config.yaml
num_key_value_heads: 1
norm: "rmsnorm"
rope_theta: 500000.0
attn_scale: 0.102
bias: "none"
init_std_up: 0.0412
init_std_down: 0.0
learning_rate: 0.00193
beta1: 0.95
weight_decay: 0.23
max_seq_len: 1024
doc_mask: false
train_tokens: 114000000
dataset: "wikipedia_en"
MLP neurons of a small language model. Each row is named by its layer, matrix (gate and up: input weights) and neuron, and shows model dimensions 32-159. Each number is 500 + 25 x the weight over its row's rms, rounded and kept within 0 to 999. Numbers have three digits each. A neuron's up and down rows have the sign that makes its largest values positive.
After each neuron's rows, "fires after" lists the tokens most often just before its 100 highest values on Wikipedia text that the model never trained on.

L4.gate134:522475561529510509468486472519484550498527473493497508533501509534479490526545493517541472503506489519468454494528522488553471512448475511523495512504485503468542502540519494453509470526514490501555495475501474501498541498497471507533539490515518497533499536493532529514513482483473541513550507478525479495499560466493538510489512499507556508501486526481498499501505447495482512508546
L4.up134:501515513424491458512501514499488497489509468480524556500507537485510530500491504497498514563502462513517510507506526471467507522458518516504498549473499523498497551508479443542541512547469490478502524549505515505518501467509494471517496473494496478503515527524424535489488523522502498530506489533473529498506515509494505470507512477519487506476497486480498500505510461498518509551503
fires after: "==", " ==", "\n", " ", " ="

L4.gate265:512528509499513464508505522498506507515496511478555510452541514494513461501530487488494493503485487494497510517466536507482528515495486438467501468481498519525455494512475458489472496485488460464453516508495505476508495486528492487542509462497482494532488526498502494498522503485459450480477461530487516504467515495500508526457489479468492452527506499509490472407500524493531486512464
L4.up265:513516487508502480498526504530520500455521532482519464517522525485473484490514500484484509500537516512531508561499500476457528532460520503473504519455478487547498498472463459502480488468493503514476492468478525523528517502498506473580516501496474455495521499475485508518479504538521469464479478508498502513484522506530533498487548485463512476524523501518527506484537522492536509500480
fires after: " ", "–", "0", " a"

L4.gate13:558429548473503449529493517510478495502496487502513488493479514500512499496475518522457470493529481503501474544520502519483506476524472472463512453474485470526515468464499516518530488499571523486502471489512480475539500498513497427519481498505523524465520538512475495501519448538508510485486456515491558490524521481471489489533526467511506479510492476511502497497459530511510441491501
L4.up13:515456481483504499521536534528497511505524475529471494526490495473494502473440529503486456476537506520502474517526495530482509466512482487485530455496507490513507474467468510485493498509558534499525478471500492496531528499480492474515521475510506560523515534493501493504485473546503482495496461533533518528537544481451479484520522491515509479482503426528509463522462480497512477515509
fires after: " |", " ", ");", "|", "-"

L4.gate62:491489530537458484470478492510512466467513470503510504491463470529496497514508497511526519497571484507471490512493486496535475497510494479481475533514484538496452535484540458535524512484495487487506492524528521521540457468458464500531472530443464485512521497482520541459542481444490521496489485460513496468492508525502555540511518485499481541549526507482512460504524475496508510508476
L4.up62:487506538508483509504484498468520463527470482483536499497532506518441490497494505508467531539545489498511513483495488479542490485452481498513480532533499472488500509514570484527514512507484480498570510532513520518547475471493504512505485534489464484486509492509511519457519548482473508472526515543501502485503452520511492494506562502518528490526501542505485523528483523492485501494485
fires after: " ", " (", "1", ","

L4.gate288:524497473516497483485458510502515504536459439560549502509506525501524452542504494517491529545523486488508509523519481518530503493513486499561464480486496442526519487538529511532502526530489479525492494478503520448514500507538514516475527529515528541506492509510475507506496537467485544493551507535548484466477515507528476529455505470545513478461514574510515509481483517509463539498502
L4.up288:496525467524484498513478501518551509500483454490532513524496501435500473508517510498495515507506497505525487508514508491509508505476511507518511499504499463513550513552485485513502507519484454490553537512471511497466521505520465502506505513552542516491474473529477524493479516498489531499504525547559473503452484472543528499469502483525513465466500568501497491502488497525465526492510
fires after: "\n", " ="

L3.gate44:453524487566478519510495452515494506487482486516517541497501450500506508478533522518507489503499468481451517551476498498518528533502482503500467463491504487549500537530530481468524471509519501493464512495496521488468478526513471427514491464489482526490506514462469492500480496507482482502494525506521506504521528482510498499516449520519493470456462509498519501468486499517498531468459
L3.up44:509475466555527486454512482501489494538495479566487496501474479519499500488495559477501474503481503460507528560475519468487498501517452484500530473503479479512467526525464460516520485481573495514529471503492486498459504504524474493499497504462503467518526499457507548507494499520460506518475513511488480501477495440498507477475460546502503514520515511523510515494505518517542530481506
fires after: "2", "–", "+", " "

L3.gate214:540525548544482470513480479515510522536484470467552490507484493501536548489563465487501502542468486503479521520516522511526509524516494492495511485496541513525522477555516498470496500521497502486429536461525524469517489536498545507528486512484551464502511534509523469483465506460497529490499485491467500471500469534493530530527468497511494514507477507499471477473524541484502528499495
L3.up214:520514512521522466499499512494502504515500502493544469500522508507490545486486458468496496495515491522492481543548490486492527557492498531480531474458487480520498475529500530472498538520496507498475544483540521469493488509520495503574485491515535458524523499533535467502486494499480565486459502478485505485492464507489520482512519501505471559493521556475491493468489508508499509452478
fires after: "1", "2", "0", "8", "9", "7"

L3.gate74:517508479507500505542514568514525498489449505482525483502495500541468515532505495486477506483491540515493465499470485456535475508500519519459499531501484488494520523509463497482487538511473481529499454513516475474534533468523493487494503526457504521537493531486497500471574489529503518460498482471483520505538486518521487487496487467487463548467472515497505512486477455499526514501509
L3.up74:496496469546524523560524506553491489511495496500484475542476474474508483504469502507505515476499521525546500491452478483448464514498497509470501498458471530486493443485482508482442526524504506480503552515525522505519462518501500525493462467488507515488502535470532474507460522497483513494495526497475505509524539522511489496511482522514497480465496460487560462488493525501498530442474
fires after: "1", "2", " (", " in", " ", "/"

L3.gate286:476528562601512513467541485461518483546498477500515478519486485490534513498553503514509482515521485464502481521443516518487498521510522517518495534466542478500507491491523495468502525518449465456495464479491492484530445484480474484510511528490518504552484482464505453519522485514504467514531519491474505507482483515493510511474451480474508534482480519503449517484531523481508499484521
L3.up286:470534462518513491484542483530521553503499516479504503509510462458465469524547514511499551526520498476484463525446531520480502523541540472494492488502487508541526500496542493527497533503540538499512481520500520521524490512483487471545513490477513552491481500463487484479483477541503515482496511504485468483473512531524498514451503511501506567503486451483513483491495488497535539481473
fires after: "2"

L3.gate14:491489499533525508492496514483475470503495493508539532462491531530495499499457492502472507510508453501497495518499538495491534504541453483519483528491509516515516553501479493498513465488501462503448454540503501487496547476518535479527464531448481534525536507502461493526541466472518500522537485463505514495521513523491519560541508510498491428479511562496496503482524489510517493487478
L3.up14:521489513531500520489533504494484526506523484543532477487494514561473510522513517521476536498514453467527490540527519545497527469532452503502469470468480479507507521491520529507497427505533513459489466463476534506487466492511496470519490501530521501486531493483483493532533475505489543518494485474490500507495478537479580543543506538487491439513469532502490472482492506500485484508502
fires after: "|", "1", " ", "0", "–"

L3.gate85:556495515510482480493502493508480504489411496515559493471521541519494501517485474501488535486523528482463493479502474531494506538530470461477504476411557505555516524536495507510508476505501460508506499523492502448469485478518511480489485514489493499548483517501489502487483532450540478505540499518451531492471493521480499500515466496469502495481509500493488542471490521529506546468459
L3.up85:489518521492542507445476510493521540532498490549483516415482523513501472501517516458472495496495486460483493491511454515519499545551484493524517520505497475508514528508501515518527512489501473523548513517472488513442519479494482482413497505478507481509488524492495518476515518550509451540485512542543465492486520475496490496472505555510528516519520546481483510497501518513515521486489
fires after: "2", " ", "–", "|", "1"

L4.gate189:546467500501439469517500540495508502515500521514577452515514471483491510517498471518490477472468502546531501528510504518472488492506517498483487501491461484546490473480536488526524467473510460505506487523515480481522497531507518478498532487494499495480508513500500489489510476527496539478476477555482535482506512511525490531554522470514545540504505532487484556498480512519491490458521
L4.up189:505471506503467517469519512522490488493519497549517469504536483451480479487495522476499487497472508508540507527492507492481480467488479469471475502520501526541494475482513507505516479491509487494541492566488494509489509508502517483460529441470479486483518486507492515513465471551500489477466479556539470473526502543489507494535544506515555525501509464482500520529495505516472504505543
fires after: " |", "\n", ";", " ", "|"

L4.gate18:501520528462484519517514468507479496475493503446478469512510497484509469492538508525545457516514494566483516489506555489511494515479497500534493532498526493476502520496573492488508528508439483478506531518495473499501504458486531513520497540500478514517484495541514540503528551477485504498547533522482501450504533497527481491510508514504518443508514484497459535508515451508467489545483
L4.up18:457481463506475510496514497476523517457507466447482511501516470553515437519549499518545517486525491508450526490518489475536501483478539495526460553545544524472470513501499518491473499511494523523517508536504459489541519508497493515548539496487493546490449511514508526484512519473457508528498536479510496496510500515516506535508520503474483471529455468537488506547516508498514481541490
fires after: "9", "8", "1"

L3.gate296:504500477522487504491487532484542499482483506503455490490512490539492527512525456501502479507461543493460500455469482496471488501496498489511524530463514494497477465503505485518511545506491509487514465514507480492524524463488501498528500530486529500508481522480497502501574440459524474453461518497526511514493490459474443494446468518445472495521494493510505498517508494520529516513464
L3.up296:479529465524509500510471530485507508457525515468476487532541526530499493515509457500508474504465555516454487482494490501487479495506493495507544499465502518461489448523516491509508525492473492520509486513490471481486518451478499511531502521487512503528484498495494503514539440441532453438480485485509482485498497458491465491451497535473491487483519486510488514501488465507498471536469
fires after: " ", " (", "–"

L3.gate257:558495550463490507497465476476477500516514488508472523471500526478489482461543486467502451492523490485498546530495518541497451499500477512526482483474478493555502461473475475536522461459527531490505518545506519504506505534508507514508478499533497492471537545490460505532495535497555512496501493534526485498518522458461485546537537496543529499550515459507511474489496507491490529509532
L3.up257:566492551479478483483459460470460494515496463508485525474498528483510477473540486482502460484517481487483544509504510538498484498524496498513472472456483457551505478463497469534521463469517545477489511524497503496525496543550501494522491507526507502469544542511474510523490530495527502463495484507503501500534516483467481538542524477532530474530543466501504470479506497508487521489544
fires after: " |", " ", "|", ");"

L4.gate76:507534470509479512514494515484528485469500475444500477487525481504539520522519475508476523455520469534436469526512484506513470531486479507508532506449503521463489464483524518478465514505486471528524503482501469463503494456500495522539534509478503506532488534562470538460516459494496504494557524464487472476472560515495503517515534502477507524504550519520533534503538462531508505526486
L4.up76:504494514516502504515497482537468492486470478507512504516517503485455459501486496455482518519499546544480466495495498527503521524513554482481465467506453493488501482501476465462541501505507489462541534532489506499509494506513508491558447501475468508480492545462496521494537489528498509482490501534513534559511473480450458483471526515477522505524495476444499508483455507507543501475493
fires after: "1", " ", " ("

L4.gate26:549517472499461504518490513468553493486481480491513497493509466502513525568486465495478523516512488476488507528481490459485528500517523491529466508494469528532477472491540484535550500523468475479482507508514472483531489478506536521528492574487483486507530524499457519524490446464479491498520495457462501497481517471481475540494524488502457499530490486500459519497528511490534501487472
L4.up26:497514463480459522528503483504546503471524489499500501516510447465494540537548440498520500506520485489560516514455492488490482466502464509523474497508475563497477482488521501504523481517423495454499548519472480528485480496492540515514503528519483504502534531531496528524531483469472495511497468467549484479471559522490500498498529495487488501547465501455455484514518501484540509520496
fires after: "2", "0", "9", "1", " ", "3"

L4.gate46:461503491493506496491488478478503536479536489472462510515489493478499496463483545501495480486528510470501519502493465516494459479509536505520508523525530533487539486526507484508467498526480542500515499502450506529481543504450498535470512483555474545489496471486520466526514515440492500489502554490508474449521523480497497456498493525447542459502488499537507526526474453527529478533477
L4.up46:502492521483503515442508449486500537451487502464491498469455484531530450482515511510513489501523458457457491497439468468508472514536536500535479517474495475522516531522541507519545526497518499501476539502487494497486555508489500485491499522499527556498494537490491436496477473503522492521499557480509501451507553473496510501492446528464505487502486493523513512520511524491540502473476
fires after: "9", "8", "0", "6"

L3.gate113:437518508527474495486501445482493495466433487538472477516466484505483469527502504489510518494441480527488454488508497460543512560478485520481510492480503502464513489473490479534532540529501494542492519483541506503554538520486513500529466543501477510495466524469514505514566507488507489469534505498484454510499503492489513529511477498461530474479510512498510492514521481501502493502500
L3.up113:470538480506544478508532517484488546467499501487490484476527518487524491494480459524470495499487515538485473442493462562471488481487480486463516517506515530473468517553493497524525476524493471560505479510494491498497496483479504502534469535473508497486497532519498487439520509485537456472495483508467488448550491514466457503504510518486498496513522558504510581490488476529530456489525
fires after: "1", " ", " (", "2"

L4.gate167:504496473524483501471536476550498504522488479554534508475503514504536512550502514525481497498500483453486464531530530564475500515498519481532483511475473488460505508465492524469482546524491464480486498497520497454515511521495495483483531552502505475551451500513512521555516507509486509523514503494475547536476492484474526503491508503491481512504492540506487476475492535531526535462513
L4.up167:479512486474483496488481500487476472519494489520523479518489486527485514505514500470486488501487473468464518476503461520519514467547465471474472521468546522523509522503515505471513503504483491468476472468497507494486521481509483473509499506490487453485513529457573480509520439483484495523528482476503509543527438529489491520512483490454517497474486482509466498516520546502539516494508
fires after: " ", "2", "0", "1"

L3.gate232:510519486496484462484473464504536525506468490494490495512527464493511509506516488488507509474548498509520480488475482545420498510553491457521480512499474504532529525526529489496473480540482450537489463518483496475457529475503485508510499504454467510522513535458516470484488465474531467477504500505483538482543511492482480524482507515516514488479481454499463551511517464483523526497496
L3.up232:488517505529516515489525491541516465506454489522554475440475487503496499536501474485462510536520462543476454514475528504453497515507456526546507517498445457514469535511518496486482518516500509515477465517499499493485470553513504497491491508447494467507496505460493501476488485553488509546472511484519493530523461535507550491519517494512493563501489514499494469493524541479509505483515
fires after: "2"